Weights of a small transformer language model: untied embeddings.
MLP neurons of a small language model. Each row is named by its layer, matrix (gate and up: input weights) and neuron, and shows model dimensions 32-127. Each number is 500 + 40 x the weight over its row's rms, rounded and kept within 0 to 999. Numbers have three digits each. A neuron's up and down rows have the sign that makes its largest values positive.
Before each neuron's rows, "fires after" lists the tokens most often just before its 100 highest values on Wikipedia text that the model never trained on. A number after a token or word is its count.

fires after: " from" 24, "19" 12, ":" 10, "18" 6, " (" 4, "17" 4
L13.gate273:413498489534464576525539472520549417513561532536491496526522505468468458478527527504500518531583555439524532552481523453504557468512535470539544539545445478554494449539537496461461459472532510518459397532514511505522479555499551553425497508431502548457467460458477500500476551424490537484
L13.up273:454503537563463569502558480578464523517488513443498473491563430573447522508576445528541512435562502470509439461466603486516460446504559593528468531551479477589457461546504524450478478462555519543501466495489481440462544538496513508497472506463416506470485462400481526519503577495455494559

fires after: "-" 25, "  " 14, "=" 8, "00" 5
L5.gate406:478495541544486529442478507471492469468487470531490522562467522522533567474457500441536515538568531446464527574411470482564526516484532569436519477474491474536470496532509509488435439490497462454483561499560494472469569439517435534494562375527508512457575555558495538461572481542466488529
L5.up406:403550461457519497472481512519435595509486478507533516498520470429495538520506473537580526484477557513562513507472529407477451475471573512516477495396521410469485528540518472464597502527494433508522530417429496503464462474527449530523480459460511489477492500492506419431513469441454519450

fires after: "." 36, " be" 9, "  " 6
L6.gate417:489498537516525453436449464487487484480529394419474554562470533585472457488491482508387547574494511577551521486461524534592558548558530461466512408544488520451546523544511526522552441520458428470524568527509451530498478498487503473457465522521543425579499542423496529449504492570504459495
L6.up417:486500590552502452546534519472495496482559446441540497458515432505455464548492517530461546486464429554492433526525456521509561519483501499579342583544578452380487482485514508527465526492593442479493549508535493415478555490493481496506539540449439501517481461497572461472557425499441497472

fires after: "," 49, "." 16, "\n\n" 4
L11.gate118:487446553435526502505492463496420500461520502463484508475524566473531509558510443500615453513500472485457505486484506446507525474574456493507498499561394561513505467471476462507518508523448565553486533565500493564450459474511447578489508479464377481492474490546536467474517486550545524491
L11.up118:420466473547473496416533536477486498485492569468458477512447534457541530486487504546501554532582495491498437534490465435461489472510443486418582488458532471437502502503570451529568492476474479476506511541553535461429476442492513592446589457496471535484441443515463524526547496547488589491

fires after: "." 98
L10.gate335:471526427514432550549501539488462521551498495463483531428450513494432463502502455394486520552526419517504523550542536515535447420517462536508509514539539456549504462499438450507483498485455519524525444466582556518480594538483443504499486523531480542540544506513498466563505504510538551479
L10.up335:505539481454442495579465528455453472543477510496475510501553500586495491458480548427471491569516485510543435563496470459541464546491513473549528533500434430456542477508543488504526491530465556493531460453469439537488539495536437489508555478502558494539519511515537509524389487582469494513

fires after: " was" 17, " under" 13, " is" 12, " at" 9, "," 5
L13.gate357:460490491547533466456543461571540517456554554558462530415480502540522479476427519472470487558496443558518471524519521503536539552558500531545557499522462452553564514490385492506464514522508543524486496475504549437499514484446431486540499516519474491550523471420491539526452495488497446505
L13.up357:360558503508413483543550583518450492492546472474525466561554547572447477500507483483520521472498527516499508467506484451419498493499497510494519473527453487486457459446445467585509538476483572526566490495548585407548486461505414451517494476507430490507558499503469417480458496443534471575

fires after: "-" 49, "fo" 5, " U" 5, "A" 4, " C" 4
L8.gate187:542549487511482456459445418493475486498530500496477519428467496523504461489513468481541473471547471567522547515500490438503518512445569521487460437538497529491544522539410499556466476535513542528487555455544545487491529446512503429502543492497575453505543462482503467530470510611480542611
L8.up187:456531548496482490490406518499483460547464392551473477469465482625471536531436475503448460545578430482455497451505560451547535504478551506492566567516472452491527541525441458513568452517469498484456483548522553431524461456542488528529574518492486540564511542532504485503546469481541524496

fires after: "." 45, " we" 5, " Fe" 5, " He" 4, " to" 4
L6.gate83:515483451468559393490490511520490530481538484515482492522523470470499493417528499493473498542512480518485565412533490502523534580555475449468484511452464447492489550517488563551487419531561444524451524568501480496522377531530448501528502491556487516510555513466542440498486480510410431515
L6.up83:505523538522468477521492497515478571536533491494524531497425472583564528479493421483513442517461456521531487520480513532537499454475514469485488520439500467455515453419443482545527487544469496582434431512538526479544498615539520458482473490496506476451521495511503482481470481401491499483

fires after: "|" 26, "-" 24, "." 15
L2.gate158:480526427554516438497469617501586527484545465464569517516538489502453533511504511541509492566413507571494503530544503487462486510486482510423489550535528505465470491524503501527496516552494514516435533528530494477533518473517576498476504535458447437465497498496488451468464474424547496531
L2.up158:510488453510521511513507444554484537491575488458523447526453449507512538474475479507439549501518553508487513519520554517574587499450537532482467467464521435550543508493507541482432526502519475530522464506540460546475502499463506560500545468425596534570518454497452510510437598490516425515

fires after: " |" 21, ":" 17, " of" 13, "|" 7, " with" 5, " size" 4
L11.gate205:430466558542560498473529576463536484506554435504484580541473484515509425421550520471486524454571489494500547466507474466485477504494575481496480513513511520533498528509577543508513482405489531476473529451508511440468537455523512476440533483479504495582471495439487461526547447527476435543
L11.up205:403507454481400469475453472546528542469458494500453511537485531456460478529514559505436508448550470463551500509461431547493546518545509547515588528534477513449487443488495487514502502519494482554568559532528496501516511543510452545501425513493506557560478542537510519506528545514612526518

fires after: "-" 32, " (" 13, " \"" 5, " the" 4
L4.gate209:440559485457534552487529517475500515558513488515449459545542561485582484533525491481555568503533546471436438484511459449508483487491464545466458523461489494553538483503501475501520563496468455477517416494445445495484526503538464482517526480515463505452499515475544495481528565597484422447
L4.up209:460514469520482506461509475490480484521513423468505432518513542506502549454476511457522551522638499462521509516467514466538450451507408547468516523412555451584569459466469488488460510493493520414532454479490423517465546515569486536428496478510441525457530510463503542552555462519545445512

fires after: "." 22, " The" 14, "," 12, " that" 11, " the" 10, "The" 5
L8.gate177:480428540507560489478517529451444537440522421500510459474518542562450462430459496469489516470502475491529492465450476439557452528514625490442518555447440451475429493538475479456449468539491493488476519485444505505493507496473516516554451549461498484548527446520503611493514497453445450498
L8.up177:529482479520527504447518492468490476488489445456485454447481556449561525487565536527479512493505457588488518561448470534486511521566540487469448477485505507487519503566552514484456500453547483431492528509545510485437560460510445459430519442443421437517469515494451520451524527478549531450

fires after: "\n\n" 99
L5.gate343:528434518439526538439522526484486419519526539504495473548449511469496474531443513497545464440414519457554404468498517470490461479471447453546433576446452494518495479435489484472479467562518582442515524452444477478530514463485499553526500503561455449501493526465455462562443581612492454470
L5.up343:494543442534405417438464513480438515552521533577432502479540538549479462502482588524492512531502447484502477485503516473416552581521513527495437451531523436508508497471494463538434457465483483552508492521538518546461478492492459429562459465467500481472464523517484453494475535478464499517

fires after: "." 63, ")" 8, " Secretary" 4
L4.gate87:476521468515467482398593478419556436517523510553508503491538491486496470513477510521501532536513521498519498498486458496387548542588505554473507512528513557495526546518489462567527542491460416397547488474487473428429541526498436468467466428457500536498407466464504507558578519563514495498
L4.up87:546474498513524466480553378414504475549549531516460460468584539537433475446539519481507437522516493539525464560491431501480511460480457516442533464473550499493479480469516449538567512523429459457555542443463524497440492492529465557457495447485534538511488464443452508534543514574467505581

fires after: "\n" 45, " C" 7
L2.gate375:508458574502523565559474525476455472480593486499481505494535531563463474455487516530469519379527492499429576460480504552562561532494482531541527510494559475479501514466522531533413539473426479506534487449553582545498549517492485540469500527459487440536542540499513535498492462521484434540
L2.up375:466492495600540499571489538490500456530546510509494487492467516481491469449496536518479545395517485490503537441530507505628506468499524466520535524504502476492508540477478466544424630486487422486488536486518564544556557520592457493468492540500487515560474503500484482453541486529496489549

fires after: "," 27, " (" 24, " |" 13, "." 8, "–" 5
L3.gate209:520529527510482482465495513549499491530482502473480470418486474499520524535481501486440481417556549480488523430516496567483513496546493461484539498513495573516525451500572505523537514530492520456505455554488516576478511491511561385453487518524474523505473524485527515499538542469592485481
L3.up209:451531523534524488462480529532532439484467460511505415476519435502490555519469399529514541462544545466461496474535491524484509435537520499428525493513505504500508481517539491489505489463445470447478516527494481582492539497472610455428519518494485478537487498487477545447539548437537524561

fires after: " is" 23, ")" 20, " was" 8
L10.gate126:516533516501490501427509525490542499428491532557482570507520495438495537570529532460426502520533506419486518473593546562522537544534570519521495507530440421482536515540458497445493493499525528541527490584491520536552488468504422451539530495538496490532513620507552451460523517470477514562
L10.up126:530465414480409498531506530536471515386462495529532500496465518443455452491525527489450470512496529416517561508475549439451566473568503439496426515606495550486501536514573543486443470470530611491505575456541467523506466539457472535547494509524525480487508504470503533546558498560543483488

fires after: "{" 17, " \"" 10, "/" 9, "-" 9, " (" 8
L4.gate120:455466466478450501459557473418550541560548449462465563518543491540532508547502475503525473540518455498515482455480519437541477541571466489509474529530501476504491471490477504608507474512508526542479525559571488542395503506479440507561536612517482485448508444446501509509445444529544480473
L4.up120:416436450507486512470551537462478541590528526466522521448546512516475515570529511532494566497579446503540484447451508449552473526499553562543549564527565413522539457477526473542536507452516541437489560465535435519527526547477462503519515528501503480553524485472480499492519515548483485471

fires after: " 18" 29, " in" 15, "19" 11, "18" 11, " 17" 6, "17" 4
L4.gate415:488499493501503532502475525489463527453628583484468531579600551521499563520520529550513460488495569447586515586535525556531567524459473486496492543485473512518445471517524462462520554502460483481494525493479448497476449480513450552483549436533551501457491517461488482505526518511487479477
L4.up415:467523488503550544503486481516503573456593575466486552577568539464503543566494537563461497552506486405583492539546515529507624573459483457472495572533506575529446458514513513427483521467510486499483548558532478441494475517539475492488480542532548464454537519496429538537504511489502470542

fires after: "\n" 45, "." 8, "\n\n" 5, " well" 5, "=" 4, " non" 4
L2.gate406:505498455510511422526505550460445527587502523551568477490536522523474531468521516509450565435561470548523556499457520507505447544522505467461604480441496483562520489507479486535516501473444464499540461530472423579479434523570556487436487525479531541569498527490482437465481471536500434481
L2.up406:469511571485548502552496524375448456501472487556521510470496505496524503541516506484473546455548465527504529440465518539525434515553446501489514514529566491450452462430515530516503513499479538584479526432571595470556487532513506503443522463496433446527476534492487584518505465520513447424

fires after: "'" 25, " \"" 13, "-" 11, ":" 7, "," 5, "." 4
L10.gate409:492545468538544554506500541519518470500525586494443512504495497570480550495552485527477553550458455453529435498446461517502491481524509470533486530526489496474406495426505412501535434503508523527452562469473530427515471501497455420463399461536495503442478482530479484385514544560473545494
L10.up409:459465474446579507424435559454475450580522474527480524499530481516514530503575502499435527510469557497473530442504476554476496445428467534598426489395473476491524452511522511404513522513545525590511457492463520558516522493431507528478443479475477546463523476557469486441456471486488476495

fires after: " the" 40, "," 27, "-" 5, " min" 4
L6.gate431:491526463520499506493482559543523434499488463487466512506524543441497462561530502459454464501525531546565515499494523438531504489545503488490521507519488539544505512512482479518485534541486567432564479538553493500504456489431536497512507538611443585500463497517530545438510486609535502447
L6.up431:410417524440466472622456439492512469461451486500529478536411468543513540510520538487465496474490510518456492493463461521431524544561473497532523514477556486513570512479504483380540563571432467479454508434538567490502549436489512522506474486538452505464531484576520531495541515526561503506

fires after: "." 47, "," 12, " which" 9, " that" 4, " where" 4
L8.gate292:524431539508551551491476471428496503458486447386522507498460422546533452452581492537454542559500461497458553491490500434526511503536460560458516498553476473522525458493478514507545469509452471504527547574524489504437472472498473475500464473497549445522473531485480475546539470508455587506
L8.up292:501497489505537470527520525520480484469531453472556426527549444467532476521531557478507461552538452460487576522544447486459511448577443560510470513542490545472485499505512473566416463542508473436494477464522454426470507495583549525454454469472444481548585486549483503525493484518555420482

fires after: "=" 97
L6.gate307:486476463565523516541500559458522544510518446509563530498533493442468490531499563497468534516428497419474510404479490469542540515472529487454462482533432453458429539477466542589546480485459522485497600511466508468458480506479516533505497514506477486430507579511492503587459454492491479465
L6.up307:466417435523548460506511527501506521594476522514494474444499489513593461483447471426563506536525495505502473512554559527448481480468452530532545525524427442506483495464478465512439549490456486472548463550458429543531493476461482483474434505557499554484435493530511539477469520471536547484

fires after: "=" 100
L3.gate325:461477467456542528440426549491511484503455557394520498495489503419501552567475521565470554511469437433526549504490541469464533491471483548479465479509492527494473509439492550544477464442457560421457520474500497452481499489504448552528442437505548443456485498526510462610453525524532493469
L3.up325:525489529540409518520482510510561543557489458482509550432421522540531457485519518515426482462495548499464524535547589476565521556563485514556598530493488513555464562536556527486502561504463476496538489529482507554517475512522540451491466542548500520555508517493479531495493553552595473417

fires after: ")" 74, "." 15
L13.gate243:418458449529495540462504438476498478475449474547468481437479568510530438553491502505493497545475572456517541502532518507522523497513415566476549486517458423585521529503550433489517486536541496433493482495517481458459509493552547531509388488569477467568565508500584483489501500483468455418
L13.up243:469502432571589550570492577520560529538507560446493502485578493531521451562539487451445477535426470594473451509446452451536520452428483531476471448500539506469520459498525511512558454563467474450531476529503484441464523518548529522553506479533493502536467485513463564481551533502471482455

fires after: "|" 34, " |" 20, "=" 11, "." 5
L13.gate285:460420512491456520540535458435396470529493499450471514528551494488562423527492446452479434459432463521460503533496469558525519518475475483452437485518496507473541569513472487528496493498470548506491500431475459516488477514450490434412493465537533519557487499490467503565488483482593446415
L13.up285:472461437488495497435473445438511562489521494505517523420579553473513521549440452503533445488475458570470516560521504447518558535536515516494509607555420520567500580514569553492453496506508510508453483432524508457471456534521540464560547473518571487532495535471496521607489473517496535492

fires after: "." 49, " resulted" 4
L4.gate395:530474488481487466547562566526528436546544478514564601475451452459494453558441547423499577509543471507510473479489519512489543561549536510527430527504457394493504420541498460528424439467441484518529429496471512494512607454541463502536501447485481516484500454511493515523509483491487482502
L4.up395:548488538435485488579525505548442499471548612507544525485446466443530498480519473462406547578505474578529490500522435520527536605509463532565480480556492531477499555458494556472448429501515459544558523505437420543481523538505494515615482472447528527545504451521493492558470507520484494501

fires after: "\n\n" 100
L6.gate19:555449525510486624471463516494479550483455500468506484481507550514474558492503464438559387508415493541433528529527533574484486534518400469521530532534501468538459465506520436523532457518468528577461560515479490573436522537422491545479527546543484513471521517465451439468498552481535475446
L6.up19:549514575545556536570449495516405474532494525546466413399475473518484448498486512443599475537514534449533487456475534518554559516497439492498493547509502444464450456528489373493546486494507501462511507546506450547436559479543584508446537546476488529493518543519546467521540508474524526512

fires after: " (" 25, "-" 23, " \"" 14, "{" 10, " \\" 4, "_" 4
L5.gate262:492550525609550425452432545475483486530511468563429485486436498528510481583521512462520475439467528547542485479517527486550473495576498473390519488483511505532476518461445437568527543512512465532491515503462553548418479531501421539438538552501467556494483468492436541497494487529570463498
L5.up262:583544452497532524491507516447514493504504467524506454441494537457511546516553488511502513464503543462569440529470532531503436566504590508466557473524468457439550480453482464528590488537517483562434461466506486519461492484515456557449527483535524564491486487471490473516465543532485442497

fires after: "." 42, "=" 10, "'" 4, "," 4, " where" 4
L3.gate419:539501569552548500502456521496415497499422496487592450491471517512500475493538502473422449536462553467465529502431481543487450396497431476549542534436494387450471527434527488505459499451533503477523524500488486484523483487484485546475487512561448486558559510498442522471474500519545516433
L3.up419:505499541521471474439508582527445570483455458525558471487482508491500482485527473486416560519538455479540522468507543409542527509531466524558505482483497471465525474415527566515523491524518443483476478500520497505535474483482594536480514638447538501549524493528559547462472541534525450505

fires after: " was" 50, " is" 6, " were" 5, " been" 4
L8.gate380:449476501507465514560560585517461517473536540521547479462519524516458503446425499472513466525542449513495528537509499489485495521495514542455471497529543444577443549538479463540393475459514541474582468471520522502564447477442524468511466467487481500503459518563470553534460450539527476440
L8.up380:415451543524408474499489486451496480551561501509482505542548497472635505495450456456525491530500494542446504508471490424567407468487510484441536510504523566551493445453472518587510505405493533521502450478519545494553480450509496556494529411488489488445531534538516535427494452505494457539

fires after: "=" 40, " |" 23, "|" 8
L3.gate246:432519496511538490475490475487431495493528431511490500488494489522516448478494545490483502583486492453412529523629454533474527529564499492501522413423502537496545543484506499568525515509457373545468583498499424542506500533522491440522511532484443515488483485470561476515539448446436509442
L3.up246:535502522515525505467504473513482636512469493512486502447504502465527451501543472516499465501507536515531480526398475534511474544455475499548519483541492457452472478471544526508479456418547590529498522469426457432563523520531472432549520492536447526571473487581454514530454555391559536443

fires after: "\n" 89
L3.gate153:481500499474510525501499544490471490457451530472609509530517575487486487483575477522473462560439491519535481554551525498504589557481521449486497472549458538485522498581505494488528493531530515508459540507504446507521533625502504448482522506514488535466573469552483491531523440491423452532
L3.up153:477543479481545512490540570497617530480475471490547497550586570495482502524520461532470533554445543518513425486509496513545453507494531463528468441463492493506527473548542503448529463523473508512507486572454474434466514580584458538479447458536442489497502410479472445434518479452484528513

fires after: "-" 21, " (" 17, " \"" 10, "/" 6
L5.gate124:546499512532549592502534484493498518528523528504473451584471487472520539528476412505502466544502582515501422539537467442549474571529451427459504581521451543513495516481502473489493529457437512497463517471538502439578504413464463491442520514510500481460530538510448536449466474586554446477
L5.up124:442471522507518466473493425452512413508540512522486445509597494437542447543493451470474506541483490497470548439538496491479510465543570462504507552514471573516492451408479494537566515509567489518487465512503512475415434545452510507556514515582505519447550487525517491540448514544533454571

fires after: "-" 14, " (" 11, " \"" 10, " un" 8, " as" 6, " pro" 5
L6.gate297:477447457599507507505472522460580498531539458545505453477566601427493525525510476523481526580466559489468492486525565520560526433558435518437510481499485515478564499483538515468453506540395520552517509489422480576581568457493412534459552534503480546528517498560478525475509511517454472481
L6.up297:485481517516491469496436520483579500552470453515426413494516517475519457503511470510479526547461524551519504487462442469492468454509461437486523552520470504548444470532543509560496541522463505472574449540474458534568456513445468517512539490561489554541480511494400479468517479476603467446

fires after: "\n\n" 88, "\n" 5
L2.gate359:548431489529482491483441502453533506517570491526515479457436472473434463476479472459541495491474598508490509411486511507513522466466506484504510584479519483389527486434522521495580477494482538534465456473482460464457557507457477485507500407536492456485577542520483554588469523489458421471
L2.up359:504501465515481474488479477487478584572459560524562465475527527491455437555463471420521474493470484437475439476473489506432481571433452543449452576498497441492410468538538440529524533550501511525467447422474437532473535487414503488510529484474523447505466519476437497504466548476521523485

fires after: " |" 91, "|" 9
L8.gate422:522569570534506485537565595582512540461604539482504500482516516475574545487435465492562527482532483426488437500579499512550494541506484534552468498512497441497474486536487452467534486516492509516490455480512439539559515530489497448493516551611497464529556496467569502427509429516540480470
L8.up422:475534454458491544529487428483447557520520529563490510477458506541507490552464521557460533473519564474550464570524495426549563483395531488543455456495414501590498555472486485526509476478496478490535507498527505533449493483519504524457537445434481570546442425560459556514445565466508495537

fires after: "," 24, "'" 14, "i" 11, "j" 7
L5.gate66:480443500475594507482484519513490505580548465500496526523522400497501545533596511444407450490488540484436563474546533477550446439499499566464571482426509468521510445502500501565497501481483501520475555517433531496509462503522583497483510540496442459509547514538464523516422448543527502501
L5.up66:497541529513467490500425458495503580597455525485487455475449468438518526449456409462471509495530437500436477491522544544564519523477536551552559527491471477436505509502477482471469479502423484426539475541418536500499499447460547502564441534498541471479535520497514556425563475473492466532

fires after: " |" 45, "|" 12, "-" 6, "." 6, ";" 5, " /" 4
L2.gate423:455517530508510505518521516493434512488618547549495543429532462482508499499491561532477564547499547528587428449551444467488521542471478485538466464530500497461526517549487473449443490532472533609486513494537423519472435484482439494475430467542490472505558511495509521520505443526525485462
L2.up423:514518529487508496545537486524437547530572508516505535389492476512503513481530526584466573543493546504612402467511478450456502527431489508549494450528511487469568501536461533461439548533513522581514465532500430545471519453496492468454397483522511491516573474479509504491485461575490451468

fires after: "\n" 41, ")" 7, "v" 4, " member" 4
L4.gate73:412523516530516497441495458540474499471577436502490563427517508464532502558470495514512522554612493435543460429510613541483530490547622524512474473525480477485470526533502507499454442519449515508407511448487507516544547579557495499509499501462426506515540516543541478556559512476443533529
L4.up73:443477505559487442447554460478488509489525483544449482485513523458524519548515486517470471603508509531603491540482513525437498464525510480602476575517535491479504513526471514557422505491415531522457450512471447549543459535534437454545517455554442443499510535518487523550551528479455514473

fires after: "," 48, " (" 11, "." 5, " to" 5
L8.gate435:458439485542548503460467518539471436518426451523487587479488509538555425550500498521517447507490551461514547459452445505507514500545534508490482459538484475543497473586486511518572445522513449522489546579549406421499538518517571464471432438469510508435543485519492432514533524513497467596
L8.up435:522493453479574518568431504537531536570461565445507455537486433443533498529540502544481460580530532508554419527535436523498597511535424479477542505496465439503441459434480466518482501489515548520519463574533424459485518538441512518470515463442597513547473481495497538528525544510580527559

fires after: "." 94
L5.gate366:484556496483487460486549449495446398477521465431523459481486432528492497400506505476467540520512478460523501499546539480450546512516522581503502444491561462463453486488477481516438455544564449488500527506514491440451504461484463548512491467495547447510462465536524490501502480514412442492
L5.up366:541436456540447491517491524478572462495485512488440525597590553574492466474502556513613565536553537523500515594438408535478506512540491490492521504446520476361463525479485488457495494439485474501492483525502463532497460487511468527477448521484424492470531487532459465483496405516544532468

fires after: "\n\n" 98
L13.gate64:528480442438498471484542383447503565508555525475566509507505563458487544493537511469504511455484459563422492475540474473478501431438493553501462493538518398552532527498550440500578424476484446511567508470485501517468477500441462481523533534463512502555527527552469475499531578526518550449
L13.up64:503473474526543544536465546567498508550517502467444454501462421503489485513462494435513574558518535454461527537555574553529511538559467471542456519490499528524486515521498498466483457522455605501538485473555553468511573557544514561529456547587494549576523461510590585515536516469442529491

fires after: "-" 44, "." 14, " the" 12, " ." 6
L8.gate378:394489565555443483469531438495465522445523535525530521527465459535507501506554540516493459558502540572465554563510501576528487551533476521434501473477448490488505526505486518586414557508440513539574554475532481481431497503432486551518412516531539421428421539466525548531505490585462523523
L8.up378:381587518441467587523456476520445469527475487474502486564472526517426496504533518466562467456434519542564509503494497498463498493551479565421455414520470508493420534444478464520453509491545506533504512475535534491432564450468479462538483509473514493592475543464488539469449514530523442486

fires after: "–" 26, "19" 15, "-" 12, " (" 8, "," 5
L13.gate120:507500473535519367470504469451507535528584523564450454506453477412496521463416503536498501546539500518467429511497506543530528487494525457496512474556512438572466422446476526436586488550456492493502480454474506473432493497557518427503527554552468405500488530499543493484474504511469503522
L13.up120:452465451512462436524588469485445482439545534419503517488462457533501530548477523520499521484500540413524491540460444487508482469557460451499512573494420534526484522519473515544473469535509492485443459578532492496529485408524495519502556459477497501439504445499529403501415564545525477515

fires after: "\n" 18, "." 14, "/" 14, "'" 5, " location" 4
L8.gate110:441520524529548510558543454516452441487482538482445511460503440469522489499537577518456491461485549478452567507526464458560525503493524480458478502521515388508519517480499528559440512486528520498483540579493535468394474495390466559497518572507445506536464562441568483447500495478467493436
L8.up110:477520488473438554494556473488508522515436523521497454480488520501492481561490548593490591472484556530493547477465538466449536520485530441516523487484558471492514529509527474514462551441481474538469516534522572449455552469454479550513500586461530498537505491442521466502525513471495518512

fires after: " =" 23, " role" 8, ")" 7, "  " 6, " Ni" 6
L5.gate325:522529483500530526534530533584520487472427499452512472532495507518540463553556555475484517487544441445415488483552511544493572520541502527426421487531537517488475606511474477482479430528608534441507501511495497526517529433496501452605501478464484475499525501529456476478490465493495515570
L5.up325:515468477506456486475574435512536535528491482491461523542472448526560541505568559459540460475479533484489471506480543481482530593527504443501459476455492530537511608579510529498550474484557481484544460450480476553483538564476480488561534493466510530484471439466469417457505481491477484550

fires after: " the" 36, " The" 8, "'" 6
L3.gate80:453464509514442489484467480445440555432436506484474551482523480484489472537461517536516472454505534560573510476543511469479470472529498362532540480532483541502453559543501485455502542461423460541566492474490463533493508521510510499529498587477475517505413490500515512494445516457500422554
L3.up80:432445525505488498519466461485549488483545446542462496488539562549456523537564553487511501483488497429477483428559532504567550450527473473560485500505453475476435524438471471509489551472505541496552543462527506476525531502458529523495535553531472536505432521556592545436500490452568457442

fires after: " (" 27, "\n\n" 21, "\n" 8, " \"" 7, "=" 7, " a" 4
L13.gate338:448554507547558460420470505500490503517491504509493569513518481504456487504525438459485516513427530584479524525507533477482481508531430442482502469470466475482504533490413500469514457493485443444485553479461508471486488395526495400516496506496466548530532471477534480524486514511559572527
L13.up338:466521498600535470464534516507528578508436474535539519564543546497428465500510450508472500459481499456484534456499534458478536523585497408482527511556505481510480512565509503479563501498481453514492570474488462425564467552511449455413476520490502501439446468507501502501468505483449496468

fires after: "\n" 88, "\n\n" 10
L4.gate222:467458463440500537512501537522511574463526564501489519520515505541467535416461505539508460488502527480484590531538491519534526483446456531483471584572436405458526552483461434473526450519454484412446538438497490499566549477491495529425466471489542472427522477455481515459475492568524506572
L4.up222:520478459476476513482491574574492548522493535565505518506504571482404626450524564552534504426471531468503542534547527501486543532440466444520521501537425454479521569539449466544457530495483465533504549500552509552550528499446548468513494498468561509474454466422513476461514471455498562472

fires after: " the" 47, "The" 8, " The" 7, "," 5
L5.gate20:436504417518461541508475489549562564468527465549532501447490478502514461506523523444504545489621520498443482477511526462469513425496518564475511486505430502541492485464466526437453486539492520429542550523561461522536618509436472533499507527544499501519440505578497570506480519523578435540
L5.up20:477535424464416482468474465398470505530475506517522528530474490457513478569505515486472509537571503476483466547513555468461449449497503555505465506619452511484490482505539515512430540549481536459472544380568554491549572443508451493521497552557471488552462557547531590577523519513487521513

fires after: " the" 40, " a" 8, "'" 6, " his" 6
L8.gate350:492503526495484514546464529525463499457505533535566535502515538444445505564473561485477505457506510467509541502515531340508486475483465523550538511528492439493474456493489443529447479542531471451513493470507479476510527487473546456559476517469543542515488492470590500514444437474484502507
L8.up350:540462563456506495515499582568546468523557514455442485498467537515531513555456536515487466498518489497504494524543550534545432471616534453495468527484473497474474495543490491449517520476415508475448554448485480495505492533480491513533473536544531443513544490574538437409507463521550486504

fires after: "," 48, "S" 8
L13.gate373:443508565526446517550515462500456528515471508572486546500501467482525573501579481444488489497572509512441499500497448570579466523513470489419525505504475507549493435563444524542526451476510449462477475564473475502516563500541536517471475499441429527520516543559515516427528476543511465455
L13.up373:494464472573517500463518523483536467500487484484580461536456477476477496525491514570513516554546518505505517588499433510520589442464493451491544477522490442535479454443575498538442499528504462528404439551542472454425492488506490522526502530511505495476492532496578454505410512479583434515

fires after: "." 27, "," 18, " dep" 5, " tried" 5, " able" 5
L6.gate150:446592517538492483497566508528528555529584524488542536530474472520459498438499515495436509531507418525484477561554418485436523543514518584500555522547533546471504514496468432522537489500525452410511533537506473535563530571450467460558524516500535481479441480557500482536531493518526503459
L6.up150:477565562596545504523497534444457459454546513465511493555485525520522468478544505560509468465431481537470502447494486530450472513553511517539509522464500526478458499500512496484578541517455435499520506505533498548624511497568516452467524518490463517597469511496466469544609474501545423470

fires after: "\n\n" 71, "\n" 9, " career" 7
L8.gate193:510504474523553548484468571492422466466520479448503560481444490513469420472496571444509491569555527488584516472512465519507565517472539522482399544513476492508515466417609480484523496451516424398469540449539406511478516520529502477449487583501464482495490537508529507584548465511456498525
L8.up193:519501564501465478463507470457485556501557442591460537544577486448485526521532482479581476549531568457485515431506490493528455494460507472436488521562516477501491480493456479532509433494480494544444519517484593511507456548551461532450476436540448497524465511540573515495521514463506447564

fires after: ")" 23, " is" 22, " was" 9, "," 8, " a" 5, " an" 4
L10.gate134:513542467546497520458543479524584551471457520524409485428586499461548525564499585460431521525493488509432515538512485485512489510438435499426463466509468439462486490406505545538502495611512565551533497512510542439508496493480494474505513539549495459544548530543477535475457469535430526531
L10.up134:525436425473527476457456504458514481439518528553508552525488456518452521507459492501515503514490440444445500385527554495529579507529485518546451523575529496445419564526538461508523441440498511463438453468529461467509479546508513500528493466540542526479556567488428479519529504528515534470